python train.py --num_hidden_layers=16 --num_attention_heads=8 --head_dim=64 --norm_place="pre" --rope_theta=10000.0 --rope_fraction=0.25 --beta1=0.93 --lr_head=0.00609 --batch_tokens=65536 --max_steps=7198 --dataset="wikipedia_en"
MLP neurons of a small language model. Each row is named by its layer, matrix (gate and up: input weights) and neuron, and shows model dimensions 0-191. Each number is 128 + 32 x the weight over its row's rms, rounded and kept within 0 to 255. Numbers have three digits each. A neuron's up and down rows have the sign that makes its largest values positive.
Before each neuron's rows, "fires after" lists the tokens most often just before its 100 highest values on Wikipedia text that the model never trained on. A number after a token or word is its count.

fires after: " l" 37, "ar" 18, "arl" 9, "ex" 7, "ollow" 6, " L" 5
L8.gate313:103128116116199155157086143108158131146161107114132095094065085138113109091131114136143095110104116173082137108141103126160135172195079111126189128117080132093157134148154094143092144171181124056094108108079170112123105092124167155100113120137077137103124172174098163128100077116137150175144124142111137144175151202146080133085146157096099171098158140137119144153129125114102096108154134143160128251116092106086095111116144135146173094134112125139086108201116119075101084112112083147081078148035029151126179093069162129106193188158142148097146095129140110143149116092113144173
L8.up313:135096129146148046077121094109125155203095114149148166171117097136156143137091161126130059157124134155084165163075086119138146084119079166123134166115112176050157138128088107135142235115105163083104089153143084098128111130164156077143086163168106184136115137136121133081154147166121126074143119196103112053096158129197059075099126169156162146118139099142105177132141127185064164102100177161123177141157166169096135099117106112159146108158078107110131138096126124123130148134177164131075112146154129109149102186157115150101135111079141130145126112116121102150133153123157099137

fires after: " L" 14, " l" 11, "oc" 8, " s" 7, "ex" 6, "it" 6
L12.gate246:152130107137193138178084173109120129045146118149137179141147125167188115125147201137064147134119136096138112096119108148111082126160027107130114170117155077098059080136081096171162167160166132081122193155164107139144112080132156136133111116184132121190076166148112156154119120147162112103116133142135088142099139129128143088097090155131127159173157085115120128085125105140062155107170094139138110118125108186116103131138075146122125160091172187162148091096155129135080096124130083128146094118129133176105091193086158093086097155118119118117084175156086123102084197119062080134
L12.up246:123039133187107104094192092140171178118129148142132182159115140133048117085127169100159086137121160175132108155141145081157103151073128123173134145112105086139152139102162161104084135169065126166117102124115103096142188068120191130137170156118115021091166166126149152166138109214117145174076070142127136116112138141108091168105126132127167161106074182119107163073146114124112109104147104135080158163085154109083081116080153091104117104127065114139136124159137146038185106155118104115167100100120157121148137137094153145110115113180120105104201127125122137163153045153100121138

fires after: "ch" 19, "b" 11, "m" 9, "h" 8, "st" 7, "y" 6
L3.gate443:094162153106045170135086103108092174128097125104136124082138084167105103110143138107108112081115132036140098126128117115122106133190178101122189083120099153162133107121123138132173099109128131157108105102118166155085148189145197159110165150177075140108064081153081119077134149149156136121112128169136100121134112130153154175114116127084104084125131117155119164125142103142131164115101157145090132168147097141115142165084119135183097192043163090097174106117167112085213153107120091156157194162156162123121121124128147119104111120127121161130143166179160166100099134092146147074
L3.up443:094141169076133086116107134118148111167185109145118140086154103206081136133137112162098111100134119112115117128135120116192127183096078096114095143109118095150042110078065135095122202114122186054176136124129149125115066106087110143142138099122114157114094163169130120121123101111121126140155161074181092118136093085157093136101139141147130124137081119063148127135091154117129145109157150138095085118095090117107181162162126124072103074109174210113092113052064160141139130144124124126190140197148120169112094132133127159142116159145107111126164153042092114152112000118201067121

fires after: " bec" 31, "ec" 13, " c" 9, " S" 5, "ac" 5
L5.gate474:126146125085136120138147170100148098121130133116113113151139168150119123139171117122167112134083148162139089132141117127114177132150142183163123120150151122155116083172159176153093136131127095138115137120099147191154101153156153129133152106202148120154120144175092123142094124046100126149132196117135119183139154153195141209116171079104131134169159111157139095109087086109098215066130096097064142118061080089059097136137155077170130170068166126105122089081152156114143080162111127073153075155184162072134127149183198101108087167138159077110109128121102145118138121125149125147
L5.up474:140193161135139175177141097080187147189068130149220086059131115168105050132150108129114103125119145112155174160101168131146118071127127113118133075115179172140116138155163123141085163149119148084076177134129096132183172089102162137122146094165106093147125182086125126168123128159117080159146160114127139144101106182151101061094120107152115162170133119110126096113146154079166115124175183130100117139144069124111138164076172040127062112157114130149055145164101172197158094160084164123170150104141131157161182163080086098114068107087149162112148107133149104149117136147168093110

fires after: " |" 14, "," 11, "-" 9, ":" 8, "A" 6, "S" 5
L13.gate571:133095126120100153255099136178161123111096035072083159120083133168162087180167139150121123194067163160094092145097198124163147113132134112144057172106113127114152125175180110064152143073118167105151137121093148145150149156129141101103096158133092139130150137130098155153145145137080128099115154119117069124168097090157110134195115159157143116095136071132106162095173157138123148110157083170152219100095144125154178151137150152106142150155133184186139104133163105185158152106150146144111122097130161112120140129147108133195095104112103126126160096106103104156116091134154110137
L13.up571:181078119132128171158146124083141102156145124109163167131155174119112092117176116148139206149116038127185081148066140103160126158090139101088056082153170107156145178116121158060121163144139091087143124156103134152125072122138124131142118076142145111146063146098130112095160161161094112139156155164094062056133171127133104180118158089113165086118126149105071158110152170144085175183090101125163154177147107162052163111122134181195124101116123100106087131145153151143146113078106064122130117132180067147135151127152132085167174142073110102088089093112086164179111148199145138112

fires after: " F" 18, " P" 14, " l" 11, "P" 10, " p" 8, " S" 8
L4.gate618:091117116115135121134038129105118125158129127140165119106117158157144100112147129149141121109120105145112154112166058156105157126143151152156121177088145090105157116167100098119123126126162129083162208162091107154160146133132156127141136086118147141146138075157094081082138139184175089193110136126131115156106069114143078119146194077100089154075078157129181142148165236130063064145114170118110166126105182168140111122130115129158112138161205164143159099116163161089083157112148102165085154123106130163129136117099125113108128143134084136102173079165188108064164133161146144082
L4.up618:109060136069143083159077125113183088112176130123139144114123134118067102115151158137165167134098084134082102152113101145143153152131073161188121165093218141038140122151169123111166072166095111100148128098061113088143164113159089176089162171137145065122126033167147107090128084166165080169168137073113158121145148087096117131127112127115071096095155090164147133149169127164133171085083122129121160125120128157094122149128106156140115100142143124141105124165130063112148106135088144186121091100106154113156125107099144186157110143127154144106128108139132119092129179136117156092

fires after: " R" 47, " B" 9, " b" 8, "al" 8, " S" 4
L4.gate624:154125181071119121158138094146182152112133116140119153197163091171104144145147133099170117116139106161096086097154146123096125088184108156074153159100134093107127140112218120128081167139084135152172123116056153117074124112154069149084189127114070150121089114124116165120093090134169071136175082083103148126097113076177167083077103136161128092122093101099134069108147085173144151132114108074106104134116070152111159125125145109146119152086128076085075098142162150138095099104093112165131115119060170145134154163164088128148144096098145139175110117082103054050127128166067123127
L4.up624:140197111165099133118108125101158164077100124105102123136010154135150135092082120148162128189134197114122067150120147147145120125154125121052115212149145147112131169144174133143109132105097081119173114136041130094092209114157032139101126155144155068119157140130166152151109149161153111163140117100081155169148130146118162153071085108138094083097089131145155162082183097151213125110116106162116096160165070139165134086122151163161144131077053125141093146165153112152175124128163113130119112113108089143119133148095130179189187141056161151133130072108121154105141094134092154105

fires after: " s" 43, "il" 15, "z" 9, " S" 6, "s" 6
L5.gate347:148142093119176093133125116137121111078141142124143102094109161136086131180087121077162173157118110168135080104120072184165177146104063142135144121162133173100129052122187192154200087143084148140135151117099149121082156112152141122167224183110185131116125076126144093131168134086191150087150159093123123134160099138148144121116157127117098106084205162092135112151132141090141130190107117090145172136136117169085111110116133133077139098186114136123090146126141115143100106126140147115118143166145126094145209130110188131087123110158107076107157154126130132101087079181131174168
L5.up347:110121202130116064097104121154110049148157155134164099135054099126108127142173138144107208090155135128126087107147060158141136176164086125099073117069127062124115085159113117164133142132103163155076105150086032165128172168177073094140099192132156171154116140158168125126132162127099199201114132167172098099113124108121154169168094099131139102163158122145133151153122164124102155083142180140111117165150074104095141154163146171148076099115100133102097087139100167134111144138152139127134116112162163191102083088097104134186113113154125142129097126131129132121100168149115207107

fires after: " G" 18, " Fran" 12, " st" 8, " J" 8, " A" 7, "re" 6
L8.gate593:066190130088077092088116142114163145107071126188152112085151071085148166118094064136118085123133138126132110073169155093108164145132093163114117098123183115146139143103116161183157129086155165136147128093144080137192110149119153065122126103136116124089127064151117137084131192154089147135092159089110156124154130122129100124139172160133171156110142126123162126098171137135090176123064121131162178142181137143091082175104110153161123127095174127150114143140085104129104140067150116167075032091120078126124142096174175094160147133138106136051142143109141134125101090145109159105
L8.up593:105125188126146037145168063143091074057158119125111160129139100164095103130099105158164120132128106056147141119149140120107184194179139124089097137210193139137148191076166121162150154114136068132150105156129136126095167192024130140153132127110146103085184138114090145074111138122164154141125106145112171118103161128145182138143084085138132127070124139111197157117137112167112161076105130146147118114128168100146145169121084180109145078102122164140123116113163152137117152150120091085102124118114110121113168215108123128145170101151159129122131117133161143108120104158086131074

fires after: " s" 26, " S" 15, " H" 6, "ver" 6, "v" 5
L4.gate316:152135126130093109134141116152132129103159098126102113135186134163135126123062157110203115133135151129075113127129124149091151204109160109171148143116121152086156130072179119199153122142105123133132153147187140113136083105145153124113119143088151157148177141150121098168139147157224096048114141116178119158185157124151053109113116092172067084100166140133130156104107158105148154175155108105119142150145108129138105081123173116085135138085150117146081121121125165192103129150069091136161072140126108096132148122194116102152151112157097114090147157146125137151158102156079136138
L4.up316:109092109143151120097117113189156209124189148136147146126105109112168111182084088122095152146119131095170138115191108143192092134165126094161123083203179078143081141152071127139080157151115183130162058113188102091178105102119114122164166089115110125139140146138133096154153139175144136185160118107150150156177148135168105131110104177119116144117171143137121140135200138157130169131168130104168174164119172155141095105125136147134177074145155109167074057119069113168071105118097131144094130139135117157157079120169172130124104109168151107100134150071197148164127127115127123132

fires after: " f" 21, " m" 19, "ed" 7, " M" 6, " the" 6, " a" 5
L8.gate486:086170090108126181136118101104093142115199083140148121186142147138133160093096129055132120177078150141119117122134170059179049131157077120037158128112180105188170098180062081167120129094118088138112106128161150166124140157096080146091118162118091108128069075193095141092116121104152132160134156112113133162071120146137126121133157143152165160169066079143082161106075123111161121123138102185108064123109133145166065174147130143177154161165139165149091108105146085133168117175115167145143124161096118159119082135131149116134112113132069180159139172130164095125178128140130101099
L8.up486:120168168177131107172168165151184201105148107105130157150150135089161097154086112162141142093123108132122129130170153138144063121115106113098145138155134131143183102193105064085068091132105125153107088101151039155105129043179115102127138101164085159125107061122109111131126146142095103096152139139143117092104136129155135126059126106170134121102081077148085121075164162186091131193124121118139121173124183132132208086124145072123162130180124172145154071150129127094079159102144164166162104157113151111119109136102125169165158087124110111107115074094181139157172156113080107163

fires after: " J" 35, " Fran" 14, " U" 8, " t" 7, "un" 6
L4.gate490:127165120112115096125136159028125118109112121117209136136138096180159074094103058126109160151140127090124066133137129117110162118123148093081106083129128137102138080114082145108104171163091213119089093215163121133139122122119153121120137125133109160112059137155156143136163152101128088159095116108103177134127155163138101091131099052138088215142158112180116193095128132078159162130142124083101214162103168148093090104116128132105143181151176167153142094160153110086128148096137107163122127114128067121145099096134157118083089105152178110110127127179077176111041107102140121104
L4.up490:203106171165117108148106147173084066130153105135166162106112129160142101135116108131101164175121108135118127100127103084111160100163133139126137089195196066072183129118096139118145158144061136131114179080211172128133114136186188118129171129140143110149164143108095142080151131128157134160114141131143115148132126188138100143066124160100153157067102137154144125109147132208142188081151080121141086068116113141132173135188200130107184123158126191094151113113102120124100176031162145107137084174089061143146152133109137117139081143111183130136064140149158114137147079074140133142

fires after: " c" 34, "ow" 10, " rec" 7, " ch" 5, " re" 5, " C" 5
L10.gate384:128104140154118136143118118128122095125114126118083083126191151082139131095121086135165161076086067135168144159116140116060255139022098101158107132128145108099128113169129118150129119145048122161132161073164134144132133122182129170095139187051088155144119156116110149148184156130164074119172149133127143134083119111098079157103138121126108110143146113192155153126056132135104111128248121060127091065150116091141151174170063133141072165127155124079162109114147118139109134118151143172105122134148113119087127167177094121184117116174129107116114137165106133158113153145116147164
L10.up384:160072146193116144089133112154165126093130143103165116159182183065147120139130129219177209114110169076110094142109158188098094146122119144146093102133109089152120186159089137183133121144153090194057136115144195093133108112118167143126086111141105143154018105101069107101155090146170180139082129128154126130148116126118096120112166183123152090119177160116100138136073082129103163112141139104165095103100107100111141142141181103180132165119137128182103162124125192074151170077136173173185126155094112100126112085099035128156123127096135119144112140178153116113153142128153130107

fires after: " O" 13, " D" 12, " E" 11, " F" 6, "am" 6, " A" 6
L13.gate481:166155157148103130159069098112094131127176107161127176170123155128176070127115190129146104132095186108227149140131158092108139145137100173165136114168106147181030122145116117081139095107152138089068146146082116135119148063119096122072176164136107130107182116164158103141077113087147114130079094110132158138153163142102100148157163137160105054101154139189129138090096126153101155121149127142126099085129121149150077071124136142123138120118176081176121162136105156088162104118122115162131141124096136147085227084143133121112120113064123117094118148114153152139140152115097069132
L13.up481:117102083193131136168150104150162158181071138133109147095132120172147190123171112185122119064141168148137110124151142172167161067167116174136141127116098157141104162141133154133126146156055121113091129144138121111068151169101121157124071130140111136149121113157150084149151111098109095229171117092208093140101145104172141162111099145157140130097144152200119099132137095149092129087096138150130110110054166164122105118130127064109146116099167130112085115166102107136124150162132106144147109152100182159102160049143211144102125053112115105141124092120156138109131126077090039174

fires after: " s" 40, " S" 8, " J" 7, "ar" 5, "ac" 4, "p" 4
L3.gate619:135111077128185157093146136176130143076059143091129113080171156117181151104179153055147142128126120128243121165113101067185154184106119112152087078137155175127131157098110099168141126134077136123153125110119106140090127181118120191166161105145118072115113110151070156121085157135164145124138106175112129112159082099097115148126126135137141128142156177171120153188121146099145072082111120090185135141087133128073149141077112146079135104190130115148141109155107139125116120152092133107109135117159173174170174120126069126131151128185142116145079156116139168188119108088137128126
L3.up619:077120147088144111185150189115168144107108092132181178109123113093179139071179156163121189146083090127141163170110111161152087159151123082156096065113092147128102134078110108119172114121180110092146111151119102149152171111144134137148147159152087115181177173084169119171144118136183154094140133133132208104086094113150156187150145098109184059134192110117153156120144125030139094097119156127144092111085179124111123149124138094113155143099113133137161114108149088114114114197030114138127162099107109105196137196138145105107099124117104157115086175148117193094142110133113155139

fires after: " L" 17, " " 9, "ar" 7, " K" 6, " l" 6, "or" 6
L4.gate607:133108120135120081133084098116147102149127144145109134147091103134067075155130110134126130077066169120140111076088142190132126122074193121172145153091134163121131143115117109151169119153114108114093113116128122173147124090152123125162132107104118080119116144174100125145082121131063111120121134104107087131180152195161088153070124097153125124124114131159114108104108153084116107128120094107097188165089137062111126100106164068101081171097119077141123061086094083144089130174051126154116073102091036106162130135121131099155100154180107092133114127148124142136051114124087111180
L4.up607:132106108165079058124103090122127122088119190142074124114151108174104074071164182141155136096161078097139216105131142136122167167125102132182159085102179146083157111160120108116145148150130170110058176159128102110137149176177127145175089137126075189109103116154099157068141125130085090160126095070160095103060126093128160172122120130146145151181126123076151123090098083101144121096140199123183135123079103165183064138127123149118090137123168086155144047123136131117131138157111157132128175139123110166126113195133129126133100109118159123119136164165111046141094124149122150114

fires after: ")" 15, " he" 14, " D" 13, "\"" 8, " E" 6
L9.gate698:142115127091134095178103101106105107088137181125170139140161142123115091141118129092185145118146189111151088085125175138129135117072178112166112105150113092197125111102097088169049160163133132112135108152146104053208094043180146159049122160089096146149142086114144108112174109119181133139148109150156122125140116081105150111125137163115077196112147144158139164135108110114186090105110094112108092086110147135121071152103088074098132096134104085144070117103156148137160152097099176135102119082121128115127130116118111119113130133139093101170122145171105192178182180145128121109
L9.up698:112093137148121113147148085089143117106064111130176163032093149176147113160167124144131148086133142141146146129091108139132100097132152127135137091118144119070101148070113154145132115189049126108077059138175153114133110119171137141176066100101105198072129105125143132123146094137121073148137101181105151165129185093084100133163158162122078116103100108104105115131122120121081167144134155123126103110094114179074113145121147077124094129146168153136093090127115149166159078158157140122138088089133075103156092078158045100102105155152113136160109145132100153137091171119072125145

fires after: " re" 24, " L" 12, " Ar" 10, " l" 8, "re" 7
L5.gate256:141102134163117090145107080112153084141204189122153129124090098184155117097122195110091104112170117142129159137113115105090131129209103151139143179097144148107136096143178168142170129136161125072056126144106075069127121171148143140105104097116159100089068194095136115127066122115125126132096106157170147093174127095169112145061115151181099112102124113135091164115159092097124127156169186141123099076129175162086096125101045059134090105214125134107093124101095095160112046183163115128149148125090130101085192119153103101105148124102176096127174155096078141133161143121111112139
L5.up256:149121095123147105112180170125099065161098146147143173172172117126111082102146095134084159119162138154152194107132127100132143093107072102112147120145100120157102123136182117090188147117090120129111111190106152102142171132111122117191178125138150156102120148169161062149116085091060187150126067195131120148112180101130061175144068099177171104102153086135137129117119120090117147117109170163165191087105167167147107165097111110106152144153127124099126133111135103091119138098147120117166136148130173120136117154107158099184139164148198099188130112127137142196122101206158162066

fires after: " s" 35, "." 16, " S" 12, "–" 8, "4" 5, "9" 4
L11.gate126:131121112103141080142100121140113144121079149181186128141151139110193105132121112163144143172129160144125058082126173147127131101194077147104104142119086175098131158137100109135124151190093130074153120102143123143159155166103076182149154069137064112099113071141096137138056070126126086119085070114115121099151094074102143085137127167135114185182120098126149092162154157114126113148150061091094134081164173136102077156111108160133138069134088149167110141140124106118131176072094130115081148108138146072134143071159140128103099191147152153139126147107136178089119113130139077090
L11.up126:136106092092109129187094098179092136132080124183177167146173117177189144156067144168148139145107139151079105112170092085095099109168114120191134095170170129156136092111164107100079138123087146110107132132166149123142186096155118088098143099163189114101097047107168165176116096189159151138075146132118162119112140102158179172113165102147147166112173144159131121135144135146114109139057141072130113108137132136143152155107100111157118126116069093119166190152070109159109111124088162138079158174141164125126075158114134152086108144095177148193139123099125092079125171132160131134

fires after: " |" 23, " on" 21, ":" 8, "n" 7, " Feb" 5, " On" 5
L13.gate304:103121141113094091090157175068090160125125137168094103112115133130096178112152135076101165107134116184161098158123149073153103107151103171110065160118110118140149169185091119129160159154100106128155093129113166064132212125133162176157118148078098108088149130135168073056127093159111199107162099147113090148130089141113152134144198143112139088107140087110096093153140076110098110132157126146179134101127107168123166141154102139187157141120100126087113086063150130099170138223178154137079185120087142080157114117138176079117055125102113070144121107169121113106095116129093118125
L13.up304:146105109086147123127121126088177121164131047160152128108118120188122124123110097106141110089167138203115102176132141159124173074230071081107139142169119146106149166081133120081155180151126139115085127160125179125206123152101122091160126136181088098102151110097116138132042153117116165143153093070193117113123149153097172108153133129194142156074141114161131113137080107107122185147089125217089149160170104149109108120124134140164113068133102099126097151112126166092172223124131102156119111120147065143084130168081118106114104088151180117131145078114123142154125099152146107154

fires after: " re" 44, " s" 8, " m" 6, " he" 6, "er" 6, " f" 4
L4.gate317:107148118126069197103141118078140191140122113142086157114130164095092108144059101105113103131096154171066116123154085142125105159146100144134139147084143160120118142124094081160119096131105136105173094147115140065050051098159151154126117159141130077105176124136163203090097100157136119092108139146105155111136158067202098078179159123143143172181122193152138149103153165186124131135160105145092149154185154115127119119106128152116144083094139132152133101099152123096077114166052152140102168191194129169142163135144158180168173142083119103134122099088150151068165137126086112093
L4.up317:110120206163137110146092120108151060106137150113174145118109122128090067068094069121153166099174160178195100153130102149122165128156157086132155134143199099135158075094158146103113110149100128172159129131167067190140120098146152144182113095145145156111080129137147143143094113122091122173158145157123165121170119127089122202114128151178093153119078156143088137067122082166130120126106137120109127133101096105132168127157136138129142096165063120205119089082119110165117113115161124228138118120131236114098133132161137149109172143114091122116187111090131168142143118122099103101

fires after: " C" 15, "amp" 12, " K" 12, " c" 7, "p" 6, "," 5
L9.gate542:129094165147145160149128134153105088145163111133080141169156140121122098113121091151177103100119145100083158057139094089122175165129153110196074058181137153109151151134095095159155050098097107080122108112113135083079089117172144145089137119135138160180057090103081092118177130132190124124092138130123113093096135103043081104171112127111149078158102093142137079137074130087072158124130147089031162114161120206177109114116094146154190162091190101177126113091163141147115087061118123130113150178155140134101145151173141108066198111189157133137142169117121095115098146167163117166
L9.up542:121087144160136099106155118135143206145105116117059160119165129108120137119123105124072087155132105075150101114142148192137123105088171113147133145177146171136085173145161150181143101177120130150132121163148062158116123063109078114099167154149144160112114104090153118103126115133146199120148176125152140126121120103096136199125182134138114168119133152113136133130138164110144155143108109145104092124165133090144064161068094097139133150091042126140148211127103138085175083049097076102141173127186110096069098079119197191115136110076116178173131144119120141134150109129153164088

fires after: " B" 21, " L" 17, " R" 14, " l" 7, " E" 5
L4.gate511:131156139100112061149087109118122102098142113096072108145119116117114120125151175144140088159140121157164172147149205136180052147139129159069144167152157136160124135158159132141124094113156135153079109114114138152126088202125078194089139182126144162118106124130131110132084073138192079100149090122134207131160110145101048140104170119156187116142094130163111114125136072138150110072130161106117143075142142197135089158136079086092121188084152198146115162110118125113139127202133126151121154102120138128080138127123129097123148142129170109139085122161151082196171115143158139148
L4.up511:105225104129056078145094119104155082163150109223115108110140094151159148140150156130148144156156074174136164095057101175099157129132143130182111145099117146120177139085138102068134118162172110112109153185178163158146120086130160192178118090153100100141131151194174118145126113146115152116053122131183112159145184138158115125120133121099124162205135143107143133084146112088159106179145168143161128044062171179119087133144057067152156124139129139153117138100156119150191092117189084133128139158141137141143114121134112109100097076113117148141116124119142115139100112168119127136

fires after: " n" 26, " S" 15, " s" 13, " c" 9, "b" 5
L8.gate339:171137086074160143192108062086144107117150085164149147095126157166128101151144174110074069156134085179114120170090155121108104144118131176182070155097096160129117077089121170122166109110142054102093135122125143140094123181152137083118144105098107100164136090187130134077126107169163091083151143109113121091138101133170120168139168103171119169138135148114135110170142176117127151158114134110136111143146130102115138111148088107125127108116113143128123115046150134139177128128139122103146098123103142133124122132169118146087136138066148156119134140147058192047105119118151145125
L8.up339:101132161099125129160124174160143152097146098119157189139085112125142106133098147075158145117120176154127125068181111176122128145151141156138171098104158168103126166078110112088136190174102137119137121134159122122148102121119090172172140098120162071166102147086072118133137163163091186142137143158149157168143148161126103135130114096168107067145084104132105097081117091103174100120172158116082147115142187157143138112033119155091071131133097143178136181162082154108130051144112090147111189151080139126172145121110115074127116162150175162138075103117127073150145142169112126051

fires after: " R" 12, " V" 9, " S" 9, " Pr" 7, " Pl" 7, "l" 7
L5.gate605:084134131089123148118132103085141110118161168152112139143162052175058148144185126133084097085107173147126125169166155141145127115172159132168112083158157135187114065138154116162105107164097087129157155129078114101108252136184129114112161142110145169123167081139044131104093063169210142112106106165075170137100096134105148169087086061093118153132117074094113069125115122137083200166123147160132166095144121151088131152155129101133126034142133129135137140131140124141157130136062143155112113149182153137128098142156215148135090107126176106166156171114147115141102168101129101196
L5.up605:078157081112114145164181122089180059209174176150094139143131140159059115134138082142137122164176140123166107146135081091190133086143179130157061127106137122120134138147140104164076139150102105097190107174135152108122156185141119085149124167173141076114132088090115098115142204137172136144162124160084198115104125152136134083098126164142129133185077067115074125107115119159147151107195145155143141124227139169106081080118088141133121118114084067131101198093163143171118098147159098129124068159169186115161129127113099122141135152125126184129075146097106134186116154134075138150

fires after: "–" 17, " re" 15, " s" 8, " h" 7, "19" 4, " H" 4
L11.gate416:155105196129102113140108122105137160103179161166098114104152094105141090156093112170077118089145174103143110143174097143100138152100121211112137101132128127138127165143065116156141144162095151041148050150141055115158122203113139116134152107123103112070183157069146141103063108191135163132096109189105109136153118107099087069108109127171108133141168163134159122090112179178099132151169154097146176102125100104134098144136134129157105080168102140072077150168162089128089174119095145137094165163155062114063068173104161122106116146185079143103132150130119154117146146090109141106
L11.up416:159046170125092116126081143119096120107144149163087075148111136144126104181067104190091190133144135153155154172105121127084126184146110127172106074118174100149099121133074116114128143156064143062181120161105084147167105140156149120127141094117118157105150124081112106168066140175113079135096154116111171094188138116138099049148128117090174089113144123135192132087134159113116155190110121091094170132132112150105093121106137126136097095153130226100058187135088153154103192134145122180128174143139100149079074142096111116111101141138067147133143168161092184098118102111092088077

fires after: " d" 24, " l" 9, " L" 8, " f" 6, "id" 4, "f" 4
L9.gate484:108106112155109132134122126125091142172103146082119148118097150119143137107121181125104119159107087134118174184108131072153136080141117131168163149078132120166147176162178127156107170091128108160120137098086164121101104159102120141138119094125114139133147087108159084094087132115045111159112135154130092164114142135145079078100099159165096167111078161182199124115154117101106187126099152082107096062113130102097153081179168118170149163148120149103078078110139158138079091116133097119155118068134149115115111188169114119169178145164121125095147085093138131152164129137093105102
L9.up484:110118125177162066146181153191136121121179142150128126144082132190153141159159160127112143143099077064148173076138179094135110105131081113080071151123154089141123105104136118112162161136173137148153152140096119099137168057074103060156119098168160131161133097190120096134148150123122063154157116110131160154156156127114133142144105159158149166090128136157093146173100112086151115122116109180134110150114124164130125104096138074161168146122170172155154110117165143090127165170100087184209101132114143195096078112122106117136130139082157075140124152143135076160179182135134127156

fires after: " Al" 15, "l" 9, " F" 9, " T" 8, " O" 5, " E" 4
L5.gate382:121154129151123123181156090085112153123127142164157078120094092102144115104122133151143141167107110124135130077142111115128123125142051121096196074138166139139177103124097179127148077202081180157158073097099156165140128153157151181113129099178149154179186190120154123154114063135208170088017170106111137156158137162142169162125131118133154086115134135192124149138073127138067187139156130137092157103088109156103147126121153121153132138124087125135108068079131115146125103129105108119198148111099147129098149065137101178205096136120111128108171126101114100152128144106142143133
L5.up382:135113121121109170136170089142117116129114103188148140130139130172128140117152149154129090181134141084049111118137123133168159084141065134046141106162150167178147188102136198153122106122098169166131095136139141153086149149163203125102111164133182144156102143128131103063147102159172120077090118096149123084116153144107113114134170111179124124069111116135128134105097129084079121151148117121107119102116167170084116136127143185155140180075167159184134108142134112106151090163116063128120133199104152178096125073155075142085175138127147123152188172152119111151202104071136059174

fires after: " Th" 19, "h" 16, "m" 7, " th" 5, " T" 5
L5.gate295:118104085185066143170084084149141187129154170128123144118157158136146134088120121121104131113162151095134134125130151070084077134165141123112131155138131156128111171093107108094136084105145139093131057136180121078162106094193137149080151125142130094102147127087134151075127129136137166131098116086099116141138131159144157174112116113164146102186118204152101137097103163135098104171204145052146161089128147177082138144048087112162087116152096142135210095128147107134220158100130159173113132096160118150188170128166110167078111217128088126170113151161092140139124150119124114173
L5.up295:162129119109109119092097091110113158150164111134104131113131156161150172093119161156151132082068113117122113071206140213111100137129086175168136192168125131131095148077119139133093161095119122069136116187141152140114110182062131111073128105171120137135125136081114116080139185152147108071156138157117167108073183126131099144145149178160135141084096076116170123115114175145109084102172139171147136160143122095187139155091145136159125123148095109100125124125103088239129173090129093100134130160136137114071105164145169126142079171136173073067134186132146160180119147156159140157

fires after: "st" 21, "k" 15, "h" 9, "j" 8, " t" 8, " T" 6
L5.gate693:136075077089072152167106134127175092102146125086156127124109093120076131177120157043133133071135136155133101164154106117116152102141096115100208126142162156208092122110121175108106138163120150129085167152161162149107128141084178143129147172118152163126155109100084128120099177114095119143104171109085141126112114135170181189136077131120140176091112146082119142104075114147124132103094129146142173201164085152097132146168124101143126150155106117107175148135128123111180145050090097121103124072145141115162063096107091139112189094124131174158098174126134122113106103120157108156
L5.up693:194170140077072125190174141093086154184114111144161133111130111133175111161143094097086135137122116177149092099098144127126074113081121149138107141132169117134122073133064102153106105105080194073138143189110099182091140126139086168088089097081140146097126146084114155099086098125081118170133107115113144147180080122121140140173111131125131113126072148121115135146101072174117119113135090157135146134144128104104112085156123130128101083176112147092159141166086129106141179093112097141067120147177130081110175160112134134100078105089192120231144152061130097118175112111079149098

fires after: " s" 33, "ign" 9, " S" 7, " h" 6, " p" 4, " o" 4
L11.gate41:174082134137066150139133206125120096173139120150161156141096121102148105159187123164158086134102143111085142158178106079137163114172118129133117152106169113103117129202092072166125131156064152092105157174132145126132169105104133126144143132149096137125169081114135130166110130120138101091169099110059079140088089143136150140149151131036102144113130167141183191190150136112101130154055066105181151144110151079108117125153097115114097145142155169131134138143073131129143085128128114114109112080126104131103146097087053119114136096147089108095115142137195124064123133141206102094
L11.up41:111106118168059131155108186134094130122145182141167209162111100145187150155150153131171116136041130127208159126128099172140138113131114147097121097129090071106115126131074145108131125175136173100178160123109152150161180172147148172135120179103104135125120138141096119108128139173156058170087169100150155098077148070168113116188093134096110143071171135112124152130078130154120128138066183064184109106135126123114122126137120086059135141073197190116156122150138028116206091106107154126121087155192101103175196161177105125119145116115103140081104092162055105099139124117089097149

fires after: " c" 20, " C" 9, "ip" 7, "c" 5, " p" 5, "outh" 4
L8.gate118:160157121092114163136106147139110144145130161107152122094169136153136073232156124124106118156115107135087132113153136124127138110119090136152058160133085128098164112147145200108121147173098145103097195114106161221100153122141121192101100112147122114122128139124140113179127126135206134090169138136090130131079126188138129077101151147094101143101166150163079152148093119046094139181170119099120167061147045094152145140115113125148135131121178105085117092154123097128161150143182131185136106109135114161161151097155157122137035177096078139172177052114182092120142112092103087101
L8.up118:114140105183096231156102117126156151126142149137143133109171095150091138104135164148132153165139203161131146148101130132087029128113163134135126125090125118136102086222132159179159145110100137130134166130133137141111140110103143137068154132047163147113133115125117140113184150068162139139115173142081195140144099159109110112094129191165144098144144151119090118071125112126137111139159130182119117157136130187068119114121102079156178136127151117147102100165100155046210096156150167108171113083119132167128148127181133098155156094169101139092139134158108059088160140158115069174